config.yaml
hidden_size: 576
num_attention_heads: 18
norm_eps: 1e-05
rope_theta: 10000.0
rope_fraction: 1.0
qk_norm: false
bias: "none"
init: "normal"
init_mimetic: 0.5
lr_head: 0.0107
max_grad_norm: 2.0
warmup_steps: 200
decay_fraction: 0.901
batch_tokens: 262144
MLP neurons of a small language model. Each row is named by its layer, matrix (gate and up: input weights) and neuron, and shows model dimensions 448-575. Each number is 500 + 50 x the weight over its row's rms, rounded and kept within 0 to 999. Numbers have three digits each. A neuron's up and down rows have the sign that makes its largest values positive.
After each neuron's rows, "fires after" lists the tokens most often just before its 100 highest values on Wikipedia text that the model never trained on. A number after a token or word is its count.

L5.gate1110:470431499484494512509484447497516461518502435508547490405457422456487528461458541425513449439527411535460359576445531561495607455528506459512503557491475542509589568568577510510411430463516490561513562585486429545502457483462452502456431446444503443548479426524533577478463476552568452473526459545427484512546505582580554386402441472482520424501424451537500539428461385513531503447472
L5.up1110:461498564508427506486527445530482549529535469526492429473510450480468481475509543507497526567496406501356554548483438532472519543495453494460499513486511519588540567498473449553421483441500551475526464507483400509424495485528566474624504442407511570466533446551475577487465516499524504492470469495490589523491503507555466482485635507472463471631481529389548513493543510468401545474516
fires after: " |" 40, ";" 37, " (" 10

L9.gate1223:476507524579471469555516592591532524480529523487469496521411518510518494490595532554548428481501475546428536567499506452485469348588505475491531619494490470496513490519487484522605504516558445542516472522480529565469509591451472419573475489510453514522493478573399574406597467535474420525429545510463512563562578488486511525422552513480488568501556561522500529556549517459486468522591
L9.up1223:447466467471403508491497542534535547557506556443538543492487578478572438440429456515472437504615468521472497477548513547462522504554517484478489530445465432493540498533513470381513527465470521462561570559514456544543559479455506549479464557520446514527457482488576536447570537537565446443533452424439484413508495435600517552577483509504405560562523528505395476588463567468539533575540
fires after: "\n" 64

L9.gate1219:438482567512492492368585554468424447470538562372550466450449507587512542524507500493420485490534520486467478472561506532545397392575421537603465445570483550444526474597450457439411531584510536499537467515583520459510606554465517554441463509518520479472503472550424481409576485549507589409452480596444479487495577458535451490502400526535498480533532476544496527468522495627530510517527
L9.up1219:551430575451485488525560546542485413441426520594501502498478515506391531545566466529358578542567425524501468422446535579502446446517454518587510471520431557487511503457493578491487513516634395478437415518535555528558510571432677466461535414504543534533439413559554493501503429466559455412512587451444474504500506518395484529510583465413545520473489458550475492491534454618565437590600
fires after: "\n" 81, "." 4

L6.gate510:481463452473479466439571525503456583550571537494479462458400466466549534546491424476497466500477581593421514497432531550502457476525432479443484351495533571483538507509400513456458553443476478454480438471519539476486477481506468503370481573489433527470548485498471411565412574504493510571457545492479550500545437476423518504524565459559523415494455513475497596544554540493514471486532
L6.up510:562405485478432587577495461468490499462508477467529544472434448451466579558467560588447468485528429483455473454554535472444537459497456555516486514429612512516481465490509525465504515453602505504534521462454535489487450419456508512499491561605571452474570470434583584483473430487404463617500438484605550490540472393491508467405477450471525502558569441445600564482472425483452636540553
fires after: "(" 16, " (" 15, " in" 9, "-" 8, "s" 8

L6.gate427:515495553525649501482527416472519455517500521449546438516489461433507547562488525516481539585596512578440488486447500497560507589476420531512584509532418433665549482506619436410424423494543544488480429479477555561504434498446421504521397521537455470450513501515539508506529516532555581443488425561494511457498460509465483496468444451459409516453495582467504509639464397524442594556468
L6.up427:483402537468472373474453439512486453500569463476479549511414562458410518553466539496442431566488573540494477470520513481513471521456521439549500579491494464516594558501546538447519557487505412505474484622482489505487541544488451498521470471527510466440485493439476461452473478527496565541497483540521467471555603537420566480496561526511483471415519522483510480544532530474523535486509
fires after: " 1" 44, " 3" 11, " 2" 10, "1" 8, " 0" 5, " 5" 4

L6.gate647:482458455455440445461511479530444479496386539539507512530578478477505447454468451496456517474437493531596457547515509521521468452551437437464504451492531476412522484468473608432511558483505481561483517515499625455531459426543462561464538537473519521404514462531512419519491443505500487436485412422577561421601551521492492515508561494523503627423481409465514462442544586468488381511492
L6.up647:429418493498550487404523490536430454551555537511452493551463459456504533430503516466468449389479505508576537565481448515577479612517487443422536483639489499453431572477477491497416537476550414528514558544552514479525496432562445572418589447558493526515513493579525530499472534466487482537518493421473547412578466528505529491537476528457521470509431400522469449518548534530519578541396
fires after: " was" 15, " be" 14, " were" 10, " been" 9, " is" 6, " are" 5

L6.gate559:480483551472465561418461527501498520452493539553526559526554460459500500481524473477577486577374521474531530468539487583468498518479446422514458487486541521532557569569464519566472520477408531557613556516659463462490523464467469513552497448502481536524377495493472496594452379500523540381458501537462452473407504485459481542479544586476514511485489499460505501429558453471436472459447
L6.up559:545433572515546491488446495455485428546489512504499519501553540434544420505471544519551525429483523548480540376499514501524518506436440386476484507513427527517631443511447551551545571495522455422453464530517383517489467488473524529508481455500399465527569441490547456506440562516544583489492517419542471503531513516486503560430471545419528502438358519468593518463464547450408518511461
fires after: "\n" 31, " —;" 12, ";" 6, " " 6, " |" 6

L6.gate639:520466444512406456439594497504469529442518516498480510451443428416471529516547563474586502522563611480479612528559505520528519521451524570582466428497592559469436520522465392548547419504533473421451439497505569585476483454437497489503521464529435524428519527475493514488528445415553496501519449468492469513408535509523509494512671515616547551529465419541594579385504515456551406432461
L6.up639:512502462510567497455469449499508529494555451506448482563533612470520474464571538420489447478552536599442592456409489454489525516504572487516406583554601579432485509505626571474588554552430561486544498555500540484537491605493582506553450462550428505520473451499434502438468512559503509473539524546510530458534510411508488464549488441486486497507475459493416514534559476431561459534448
fires after: "|" 32, "\n" 19, "-" 14, " |" 12, "==" 5, " (" 4

L9.gate640:543463554523479414440583593509522429502538445519552434527482447499472515449566458591478487529528408513551536489565507524532533576549524515425478545481547533475551498403484459559552534519545518490553456516501534498513542506524473549407466490515447466508467502540530462473513458542497452494451558500496576485527423412597471530534512497511489468507528553462453559452405467573474491546489
L9.up640:570464530416532475513572539580500447553518503553497522564503472430436481583539490549544464495585564437666589519555478430533542561517482524444530506479452535480537506474555470489506531517522558522541520526441408523529530567469402514533530426533511507482505415481517510456479454440486574497529340500523527519502510520577422481538445441404470445516599555490468488533558503528531462566519
fires after: "\n" 62, "-" 9

L5.gate1085:541517455494526613492516490496451435527573639565579481498414525538413541492523454504576465486497474490425584505570468534426423435441521490547411449557530497514512389533536458424490574461521511566518495601549554513456536542506519532520432538592462521479548612403486508474539466505533543477538502606505544444567510495521611553492526572500495487460446462452449513560402507495390507554511
L5.up1085:591544393509530513514400423535535550519480517559463462517394508578509461508431544524443515496519502558494635535472440504413473464517526516506527495552588529600468511575592502447567489492538534540479587468488554520520453454477425571403434589552434504504455563459469487502504445522492536492578388494607500576438510521481492470482559502471515472449525547441544518493457569402522463505486
fires after: " 0" 31, " 1" 10, " 2" 6, " A" 5, " R" 4, " T" 4

L6.gate690:479528488503515580457532456546451480475510506572464609355423498493518478530573549606510508534488407560424514500498515556516562472477529520575521600437540499539529532505471481523527487459526373507538440383451435569533606527511486518502535439428504502454475517525479492407512462582513621461523451517495545445516526545545449466623628446522463425514475523499454438503532549496488540491518
L6.up690:500475476553468498482406496484563555351501464437522509508519525475516502575492488501416459461486461446520484521484538499456439565466506475511535468494500407497482574489521465442543532550617531583422515510526503498498480475455533456588493517586562385478495353417452527473564585413471435491462559563433445461431531493415514552507556468589531497609441418524544544520418563499514455503517
fires after: " |" 39, ";" 26, " (" 4

L9.gate218:435516609536502529493534552464320567424605531604483496497608515523494524507462473450480508471431633550558432415428475493488459482515481474449473494510445549533501604559437512549402512477472516429436580496479481491494422596392487481545528570496518476454614473592497460545464468521549469547484479541453511486467551537489508455548509555476479521496594403418509432503482452553538506513484
L9.up218:476547555488443417485597470522469408438488531357499528522517501529540569566554477554485507414454576384414498471503458560471450470521462546567458463461482493634492531488504468576546506518537481494531480447468605503531508508416528443476467478505465590581518463543492458480510487520492502591526485445482598537533469577480608555475489484492495546521570522525473483573546442464462535343478
fires after: "\n" 76, "==" 9, " ==" 5

L9.gate678:469534588549493535506539440518444487506546464463494512431382458495528512542488582442472487414572526528448645499427462476431458501533556576400464457443534464481478633560456488549460487566575480583550491552453455475541478469478456510490468516472427601552532487438508560459573504428630489519455505414495455524495600482505449479474492511443547544448537459509543502478404490466513500504490
L9.up678:569543564493519553523455469556402534541580582520469449465424493463519449534506454578518535435543537484486529544525528465546493567504436534565394494510471523493527561453556477490347449565587594584411526491516520627531503436505492517554548502497510468439417475554472527472475542538456430533473536481548503537457542472447475428595477425442484467516435464491423499478552496419525512469514
fires after: " |" 49, "," 7, ";" 7, " (" 6, " -" 5, " the" 4

L5.gate40:484540567519562487384473455496451493537399516551459510494437505463515584532445505504574529556476514565531406554438535465535583549417446541456559580510476521503400396447542555489463416484547431504550556522562551432455516504535458583507532585565498388544520423501519484460507467500545663540482397485582415526551521430499516559542464424395596433477409517496516494575552430547533559533352
L5.up40:507456479635588549568533408563501448453577494429568479561511495484553427527422580438491524550470597511476487582537516357424469496560544461556501465500514549585574565488446537567481544552479442484483452492434514432517486444505443471418512433531506548617417595500575500549488582498415555438519534509521478499498463470448619459481508573651303418555495462439435477500536531603454597543419
fires after: " 1" 39, " 0" 30, " 2" 14, " 3" 8

L6.gate896:527503454565555491497481538587561500466496447506541539548479456392540510515421543505528471471468484545488451552498533496532488514455496472473565432442512554417506491472579542478516503456519408489525447468452517474478414520554486553477465471439453479492418510485475593508505500407477505536478519507495512467498443459539482562604548515491495490437498609608562424445523486421516493457578
L6.up896:529431494483486469510567558494552558430544532527468500546506609425463397525495561526564479476516422429589507461410534561517506435469500512491415454568464507526458486545524468566502440427517442533589469483499471525638483530378537511525437488499468502484479474486524422450645465492484555491536373540563527608558449532441402597554484528569490404556479467463522523501458536534492487474556
fires after: "|" 65, "\n" 10, ":" 4

L5.gate1406:453480549506500539449457455433448459493491570535502512449503515463448572560455509436475437447484463549536477483486572566646602518556578463410508508488545485521541432560537481451508565513520441525476482533538504379497572500522470454443501563546591592476467535479580408520477575474547461438445444424482614500482542466501559427514367485572472466396530542516380530483526544498414538539493
L5.up1406:504476523495475470492529540486531412514443456535477535436432423477502486514512498435493480499406479483556487534394596512501546569427537573557451565499519504524396507492505550439479503558463547557465538514457486539516454499502429560452554499555520397491557455501559460541523511545534565468590588515455515438468491525559511618562533527538475503566559567578516525460480529556561560522547
fires after: " be" 26, " was" 17, " is" 13, " were" 9, " been" 6, " are" 5

L5.gate754:553563478424465548552544410477487489548508532474511590439443435524392487470473502513466492470489434441488515458513504492473574571497471478566538459521520538626525500454479550549513496484397491408454448571539471536518504467508474535470452526617553468486499440483520427464580492470529515429428612498454459528474480424556459494512511544552432523484544560449430491495563464498456537464511
L5.up754:552500500532535432517433508524547493560553506478550483551555488448469520544503500445498553436473529439435517448571591507536487544488434512455482499609554497412511454466590434494475537425521445504445468532527461414521455476606474580406527522609457500527495542481535449485538477419545527505540519476464606539519353518510609491445444431428403564474544492471438455494490495577619500585456
fires after: " 2" 16, " 3" 10, " 4" 8, " 1" 7, " " 6, " 0" 6

L5.gate90:453580464515559566528591397458478517613525593546535438441557456468503444500469532540561435555484527512537525481577539477557448459395429456426492498489497544515508501462509580633506484457497461496516510509359436466457442608562449560449486467652557497506602471486475485453515665512497493520539513587643534442410495466534480540457527493587471460519506508541493425568516476518502610441516
L5.up90:523447535473449519477443476519529533496486564459505595469451460481565450492518524474520515509477496453380477488460547478489541398497499481478492497453571498491533457465528553461475437418498419467439496501475539517445392544505509419537492539549523499469506419486504409529526579440499574575483592519381468542541473667609504495543603418454499444484469442550389478467514481522502522593511
fires after: " 0" 74, "0" 13, " 1" 8

L6.gate1379:501589506524371542366501526467572492440576434448582470431512534585519453506523536495380612582521519381459497535635539570535473472550486492517509467516498423470571472442511436473523482434410554420538535532479541520361451504545422491527539470480463502493536541499511592542499502481486473458512470520458498614528457430508401472536552596522517449528636517594517504459483566452469516518481
L6.up1379:581527473359433450451450524443513498432430431478480479607532483512634494510577545487437488666501530455457570480495480441501348537547515516472530547534437534622536475508495495545513483576441491478399416524532429492466541502483426409496549475516456490453497501496513456513536595520510467551549468539457381590586504457476576519576557412505509496503489428465488503544473504430553509514450
fires after: "|" 27, " (" 25, "-" 20, "," 9, " |" 5

L5.gate1516:530492578439536463552523554498473639527487543441566491472555566473497474501494535468500522409418480567403562465372538475501516437594535394478473542527483462593515526560480635603557614555516485597497475479515540518557498447508482443468478451560433497463549432449452494536613544464587475480531437436568553520500474565561551462560472461544483568493462421439493556485510438457505454449478
L5.up1516:406502484500513524460583395530540465490459506521459505571552470475339494451527573473478438631510527479568441496546515476524491477577571557478403439540573495503507533361531477467457485473477427594456447570533563352525506489484463463534410571487546568572495488410463494504537473448474482457516530499586451544420457553456521530453447495477518519551596492502451502436559462472424584495421
fires after: " b" 17, " B" 17, " D" 6, " Gra" 5, " Pa" 4, "of" 4

L9.gate984:555441432507530490503384548475422484476460502529496606543520495499517546535563528546436438500491477500591521487515554400499499465594537546562497510516484479503550481416474475487410509569516533612550450537472486472497462421475594440488520535488564512551545545569600526565559571505516486426550579426525516578628507421460473478487439377432509433467575540571417504455497500523526472432475
L9.up984:509488446476519565465507497560591408541495554505552567375459486475520474429465473542545413519358388466513573471536448509522446436581566495522497559485479466508508457456481628544535544525380466588505549467431413432452512539415518417427511425548456577532491504525511532456493491512571461499469486416455502460499473478465537453526502573474562557500549480485372433499557500531428538443474
fires after: "-" 21, " Al" 12, " al" 7, " (" 6, " place" 6

L8.gate1223:521436547492437514500492412484471531503480516554473479569429580358428480473538480490567525520450443472522532471525422473461484564545530527471516548587490311411495476494484501484594533599532469464464512597483528488491487464471476507372578479585458462505423489592604521473356578554477589480444546494494430495434476588414480469572536478498530472533545474497507511578490609497501566435489
L8.up1223:443537500384505500500513470490419469498451470513511613487439446513530482543578463553482479455554529514511435498494457517417471545515522540449480489448588467522436480577492447469483571519511518497511528469516379502472449306483558506634489513454550499492541457469377382535470534402560491493510518603601412504522468512507559482463538567529511541560470496500557525437432545467540566555540
fires after: "–" 22, " (" 15, "15" 6, " 15" 6, "18" 5, "," 5

L5.gate1442:438468516484588493548449438610524494562525487482458517508565624515454581533471532525330518457540496527576453530500515500553488470482496661439613555457505488451500523566479504455507445525480485413439473502446516498479508531532432615570500454515458452499471535550441483457585417476553578501511526465495538513449533529498485485417506411578596457562531447507474522538503479383494513410506
L5.up1442:486514487419490553529559477522444541502455528485464491516499531416461519577457525453435540452595544455527519507567518510604454490395541547476475449488563587433586481600422535493549453541495500502534564452443532505499498436446589543500489517565583466525468521460446458501520433567466574479587507449398520603535507550483518478561449495596486475545418436508506530532482566493476438503471
fires after: "," 87, ")," 7

L5.gate846:443445549535515472558437556575524534490581489556467519512462525482528518450485453532478430704475431564480548513436518529595452586539542507578425503459535459544454497587487515516456462533562480553513460509527481462582520495432452434526544480480490515467473507585533531426461485579568568428499598564483478482533524435515559422555534484518543511486498502427449581464491544482448498520445
L5.up846:469470523500518466468471509550552494451534474476494516544554480369573490491451419477403468600492447549444521608526443526577532488525545546562518528525506445496505468545462466481494519553529546555570569577487525593632489426415341494544559490459453553474458553602501472494471459514516485497420520525482515504521496432518596489448505508472524414545489525456511496522559536444501459583510
fires after: "\n" 59, ")" 5, ":" 4

L9.gate1380:540539639558571553518451523577603521413530514443474428477622504523585509572539457510619444486520490388561613519444441465438555533585454440553562608525496537466502478496563610502448507503516518505515425569517493514462551416455503537425487460525608571562481463471482593459503603508524524463492465555482379449465537477556468597484537404525481497443490460502496506431560456447428545427611
L9.up1380:556521582588493426502476478509566604512455567569575493502564594567534474478444457481544500450449521485490531595552484470442511498466468496485519573472512572536565416506562552544540491505565534531542457435546440500519560483478617517480453547543473469541472468549389418455563483582422563554495465505467504489490622431441481503477553482458491549497464396467497506487503426554447574431493
fires after: " 0" 38, " " 11, " 1" 10, " 2" 8, " —" 7, "0" 5

L9.gate8:469521507538520468462491431524448443352497535570496442545542467478500547476525505517461473567483544500492514517422484517462519528452507526543542506485478424552504432524582511502563511492483515600475347438509495513566464563493425571467512506411486567568397524475600420477473452477511529512362507537450475584478496457460492508482573518460512482523501596445495456491485546562446503503448
L9.up8:503445478497534491529608500464525477456611501500481507578576495506475457624531454500485517606530521459451446547524507586497503478434548525518566508561560522486497617501432452548531514529505513560471454512400531439587486455507553536494434439384536488512460444536479543431474495536550447523502499455552452621465474529577372470554554480484477535495479551418530535543548633513458505559477
fires after: "\n" 56, " Player" 4

L6.gate921:491530487572512503439432610462405397610530513539543517521490533518464425530514570519482406590549503544604572507489495485518563503505515457457521471500491416448580503478470602436592587456517398562462403519494416486465499453512413529546514516556459494521499518457534446545408599597608446522492514474439499548549486527549405508588499437505435402505489372497492500513496601545507505506543
L6.up921:602492475503492515411545539478510499497499536418516612437529481541480561520575489559513443447459493588477474434520526435501503496405553548460574517466445516511445565565500567513504485399498517569471465425471452466473529461569552513487606536601570473461460446554464434525554410456571432479511496405498439475520566511503386510468471515537469464544448573513478489520419461467491546556529
fires after: " was" 23, " is" 8, " took" 7, " were" 5, " be" 4, " are" 4

L5.gate6:518424512484510492516443509461411490463562433379516387511554476454496566475536563520570562462547472445476494493570547440437463574484457507490440448483599500479531536484453528446500373583500401508457555492484481481476549535487392476563479555467528569461433521430571518521563514416561488496495445569523401495433614493427480486464482447511489477418533547514593478461536588547441474556450
L5.up6:514559517566444403486429491430456478467456450433555515540643618527511533472531464556463499494408552412609555514564483400452435478457486473450502499475485538463490463487464535430526454591489407417534405453470473573554474481500401523434516511482518558528491570545510479551544570452467543537493534501462444576503590521502513589492472449529538486593530561458479495458581457530528491528562
fires after: "–" 44, "ber" 7, "1" 7, "\n" 4

L5.gate813:456421545454444589486471476519438464502445504516514463541404555481459461496505421469382452452604430394545478544623494523485528546484531483488563482521511523599567493530572474490582457526504445418527520503535494526425552504512536572504517510517402549535552508447520483470427487466578529508491426419552450478470485500467603502523478466514565406500433576513502522493528460535466567532510
L5.up813:565436482478462595530412483427468455533506553531484413479449512473496578464509514579481535545574526421493508477482478441483484638429555543419499506459469552603467511535485581449466514450521492470524478558479506523488534442481449462585509503486551478528406528473555397567494640549553438613523455428480431535622512524507561495509510578550613489530451487444502499509458575482534522518559
fires after: " was" 33, " were" 19, " is" 13, " are" 5, " also" 4

L5.gate955:532514468445515448621470516528582515424548555449488461491548454566519454561585466493590499381468469597496497504562504477466459536499469553544451579505535495464419538498588600578572476535501496512501411556474507464554466516398402502521490649525525471482555448478571436491511544425522517547595529500507516600470428504458550543487531351467497535562461592578526538495512491442418542521462
L5.up955:531425465517406505449432489438451452592507517478570433537535443508561583494539565472463513627543476544496560481560463452417540540508512395558505504401501567485529505491509481538440515455536436534451485654464528405477416568538464416496458567558469563504550498416430458453470442542467467538539488573456476500449497431478517512425513446426516484592503511563523485515465425538465488491547
fires after: " c" 17, "(" 14, " (" 8, " C" 6, "q" 5, "'s" 4

L6.gate705:411580521418519497434576546530506539499482491408477508454498491550430504464460531465541469527578520498438533536556539506486444493450449549572474565467429592465510509488397531543432583444491492570496436490473474476506453476455479426530418399475469521539492588554415465559517546534505554453597470579472476502520431448529554505538510513523499551490539594521554399490540589548457433427465
L6.up705:506564563426581489443576479500475523553540514579509530442528493546501499439552588404526530543594493448452633459576512573477351392616471453483421445573437605499481446607462534451489488532439490487567472438568454429536514439478495434583356480415441477449550445509503554481523525481512563516501463431467496445484474555459506546420360416477487449490484516495518437592425530462426533469505
fires after: "|" 51, "\n" 15, " April" 4, " March" 4, " May" 4, " |" 4

L5.gate276:526473528507386503541436473503420490542436560466443472488516552505486532583565544529680516466510503447541408528582565487485513554460518467485501422447507466429519551393459502457563460461548590492429514486548481542541480517548545504517521502413434551564565537488562489496479453574518588559563503496478553485447529489561499493567479396577461556547482558459500476538442479376528467506557
L5.up276:480447514502392455465481484540478494466454578461486513563562514440509434500545648494513476452434600514594521471513542500493447539509552552534475467482567595459483534443543461438595498422521562487443519436476488576536506443569559605468566516523524529498525493531501436580473425511449473580511525566493430521535503512423581494495547460521547554506543553456357445517458513538551458469527
fires after: "\n" 36, "|" 35, "–" 4

L5.gate198:517473419403522608493506483442491449495498446552555464476496498449551541587431465539491510569487526561480437538499459569441528406539452618469445574612541503468506535603520565469485395524501522492479445592428493508481506519481446478575496503522554495523575479521390526491546572571522456458521548530442498483458431506562509509496496508494493553470513531525574530504513553574549472508455
L5.up198:483460513511560474474485484493488553556501403480481524424441477492579477470481474542462407512456413481470601489388504451585490509417467459494446480410486565567385494453540506494501453432464469429491556439487503533489523515486482429496503573587466520473568452432524467446489613543460502508554518530481479568441510518527523456478554447415513516486515474423570493519466520596495498588466
fires after: "." 22, " 0" 18, " v" 8, "0" 7

L9.gate165:444497560524483550467522440438533541503508513503470453552474528512489464483470525534452471463588460466440535531482428446442454525464482452414411527494625512552399547552484458446513505494518465540544418525458528526540515608473529459524496503424445474390590508564522413512442430485453590542485425494522544534472526525516488567521550439502490532472440473468508450481531463407470483522479
L9.up165:482537619531501517614538489559393511510476508476518425475588553537537493437518388509432466465518470532569551461415534475399520453490518589507453539473555384525447519447472495405499428515536572516525475557616521485459535418472601462477495466528499529449496488544487527503532538471473552483556533544535528453430537561485489464474592480471538488514465503564509588509448503516427498481531
fires after: " |" 64

L6.gate1321:387513585537502546582565564533449557400591587423520461456432482493531587464560530510567475555442508486508468462497394444524502547431585523530543545510526553552534498521413534459506591549528503505550513561486494482492436457478471556467415444425483567510507520519500439465504485477537497462481464427522419523522425597467472438534527470491589452501505555464435444544505504468417502521533
L6.up1321:506552545553501559505499468488529530505547480484535485530503501510468571573496479486483501449528471473475467472644467483463473497400462386612523479484496511491478469513571503492532443585498540497503489521433562546481425448506507549452452554524543583464417549484433542447526492438423522498533524506546527544539515435559468435516557463466511480439513489499564468509426473547525492577546
fires after: " 0" 22, " 1" 12, " 2" 7, " " 7, " acqu" 4

L8.gate1481:526469561511459523434521561555565494487512533417486556565521555573432422470515512552483437476539454509545522532446405481496542419469483487446504518528449432396561497490499465375440526410419545630496454488476475517441592437548529466530443443546477582469487492481475412529422551498530499486619576392507519414466530395541533535524587498502492475372475416539446495434515521495528542483501
L8.up1481:509464434447459491571461484486503568512609424451536490585445503520422508510555531534469525495542427462497501525486611560525547518524462466440484471484476393416533472567414562389483534393490495573516475522576495464495547511587521506512522512551566537504479503459527471532455493559569447520523475474467495472491441426443541420530494471500581446514448427531442494591531459575495533520500
fires after: " was" 24, "," 21, " is" 5

L5.gate207:499568494558492512426474512546455539520492523489559512503472512491534463520548544532493493505459471499474498483565582342575459548555469533472526476558436458473525518527497469465521433445480395544424565520453483516387491481449555471538449399601541497513595385543536554455462532543468504549493529522528444427510421484441582457454487496436431403455543474513522442460489494521504455428521
L5.up207:462540503492448557532429536581516536508555497529504487448518499496598490542590478503478436467430373525543516487594486431439492515628468526507508574477479449549475483613513551530511444405467529587427414515417520519386426492386586466557429422648568487517515501468470478536443516525501442456515536465541389512499483489394617449457474367470491394512570470517471461449423517524435450498515
fires after: "," 42, " named" 6, " (" 5

L9.gate371:553494484495534569534533549572491534454495458507442591476413506477595488483515593475522601467582401468430513462446452551492514480477368574517523470430492590573487567632539491479493505527456489549458489542468461549451455519527445490426497466543563485479483464398631474506604395539419434481455370554469534549507424546486428489369575475472548451513463535451673394450471493464398477498557
L9.up371:523563553495558516595633563547494521560507522411477535512488531424482461495459506564503620510488514410485500555508490434578501457409449555453517538457513577499536553494498559552512434472503438570357495525518465448474445400429483543455432425537557509502491395524474534527469472534430499476494530434535485469541453570569509430487578479527530614521544511459539450507517534495475440520493
fires after: " |" 40, ":" 11, " on" 9, ";" 9, " –" 5, " the" 5

L5.gate575:445488487477444482498493544443522449437570449515467570502475423515492489520474499475456470556436535500474476529465551423485485404583463505640536481514487540474513558526547465491449579513462494484533587644498496468564509554487493404547495436315523599517522466510458443400513528539500522573514569408509411469541478598501535539494533487595475441506564480475517541545379484544427545531458
L5.up575:472498471476473518514559513513488538453574526438508418468547471435498479429507615524572549526461539462526494481494464559483594480481500580413524472555545478507434511603462465458437421458385525544486584446561537501507447499530468540458581501518581575476506467583583550527523467516443457509466452547480521571469468505464521558577546448527418522503525643532434545502521492532529465566588
fires after: " |" 32, ";" 8, "–" 6, " for" 5, " the" 5

L8.gate360:453472570516516472514543488509508480449545539508551465587491504530467513475475504567510443541473563526489536515485549467475606486464621578369468530600562471561482490468547452624500511533540510499502484483481549487529474551584385485555520559536496539478430526455529523570544477517506591442471455432548553509589599445507536432484454601471472484430544482453505505460545530550556540487585
L8.up360:573534533488463520487440498592555547533439578518476528569533549431401442525468476514456606488551500534508551482438390454558502430435478533581513516486470581457553418468448543519569462436487499494461536536533442592526460496453548496486476549556529495454583561512491427515356493490629470538516546585520458535494512477544515554500446508467495506600467511430509554594532475518635426499493
fires after: "." 58, " the" 11, "," 4

L9.gate967:429497456561576510493541581529375539423512458482463494529517451532471502616522578468501557493542499492587545521624518433503463650446501487496491542551473507518612459486485472512494520502452519452438481541461518483497536449521556633586610442562524519599546418474533527470521513469516484458458447610491510488517505457458587577485585506463508479485485501531452507453520429484515466496564
L9.up967:388508464444570510367497560499497486450478440562539454576586523457507391504550585485442439477505491558562569511397464493488521583508549521502508532523481497528554475555490487523451533572445506505580448542459522415517481466412528525568539464537580580480547462514392541559523437589505442527410549513426456479519593478527444548477498420542562530376436489419489537489445513457521463494479
fires after: " |" 37, "|" 13, "\n" 9, "-" 5, "," 4

L6.gate911:523532501466615512510588493433455438458539482510438579524583529418534540544499508516528398446495587601439467558538466394528520499419546511465534514499554503532492546488532539448553452536536425473581552513525469485526505537422529554446479472525482456459484489556518454441452439532538512475495418571480391520473543513453575512440401575517481574525385484467465503597537466581618555494452
L6.up911:496423364401447449372483498519477422460500570541488484494446507456526453493583425394513529596507550484581419507460482571559471468401472515492432555505532542379469525553424474478510537532495417528494442457574495491455496542563472526451469549545544514486546495447441392444563503482542542504490558489523531473464423498455453582464542510490447412434544428521516556484503613528504490538454
fires after: " 0" 33, " 1" 11, " |" 10, " (" 7, " 3" 6, " 40" 6

L5.gate445:511493478476523505497499462442496394565490489488502534476431483492424524490504475539516581536515517435459562454531504499563501541547554470452465427523564514535546539559482473499450464453523483464483602386419511508549508527483510462474530523448442476549424500503500523605506543505508475547542490414499593463462556528470522501476619497436460468449534467528430496491505492493494542563427
L5.up445:445549512400550425528439385529451440505486475499614486499506442445397487503581531573465519572492494567463463485576553515437448501509534445479411552522546645547472545589650549419557540428521408448457496438500542541540466391507455471439420508523489544446559463476530582447445513495500504543499469509520386388534499544492550464490556499417518491458550444471428504492569598549490481544458
fires after: " 1" 27, " 0" 25, " 2" 10, "1" 6, " |" 6

L6.gate1055:512464490583472512658439517428414454542564534457491428520463467496560501514394553458503519524528487479537527490622477541482514556554505432462478514483485485485419559473599597505425425456511453503455492528467489461425519491475536471480484488381543489542579437548465501538545528518511429453503460420520533504505523518575487525523569466523485479473472587499464549523583517437425511524561
L6.up1055:458458483548511486560516503567409481492610486462472509504454426553585372458454466477520536531427503542464452412526591510495466514606551495445511488467546490614537493370502536382550555505544507490422506532526559494561481527500492569460521505518497511483465469500495567522525513503520494437548481454501550528422571513591458466566478476500500470494497496536451485529501547500499463509593
fires after: "\n" 56, "L" 5, "G" 4

L6.gate1468:470500541482379507519507544464459502513550476514545499502468454602479419465380427591400510511444564511421550434492525486480504479528477462441495530522424533527524550477477573579484460443434482538534556557507473479542557457478554507452474561427458564426419541476547428519552511508482512562498609508438540467466496463538498453471490534526445578501526478448568502490423515562496468427499
L6.up1468:551424502489558443433524490456506520442406486459608548559485487498498470477641468504630570489548504555615398503449471573560492468523559510547525520449505454502548490518508595463510469513522464487435502554545521517544552522464509544458531523516456549525598447486532518509450541561507420553487495512456474512422412576466453499424444464395515514471397480441472386487423531506522512456525
fires after: "\n" 31, " 0" 17, " 7" 6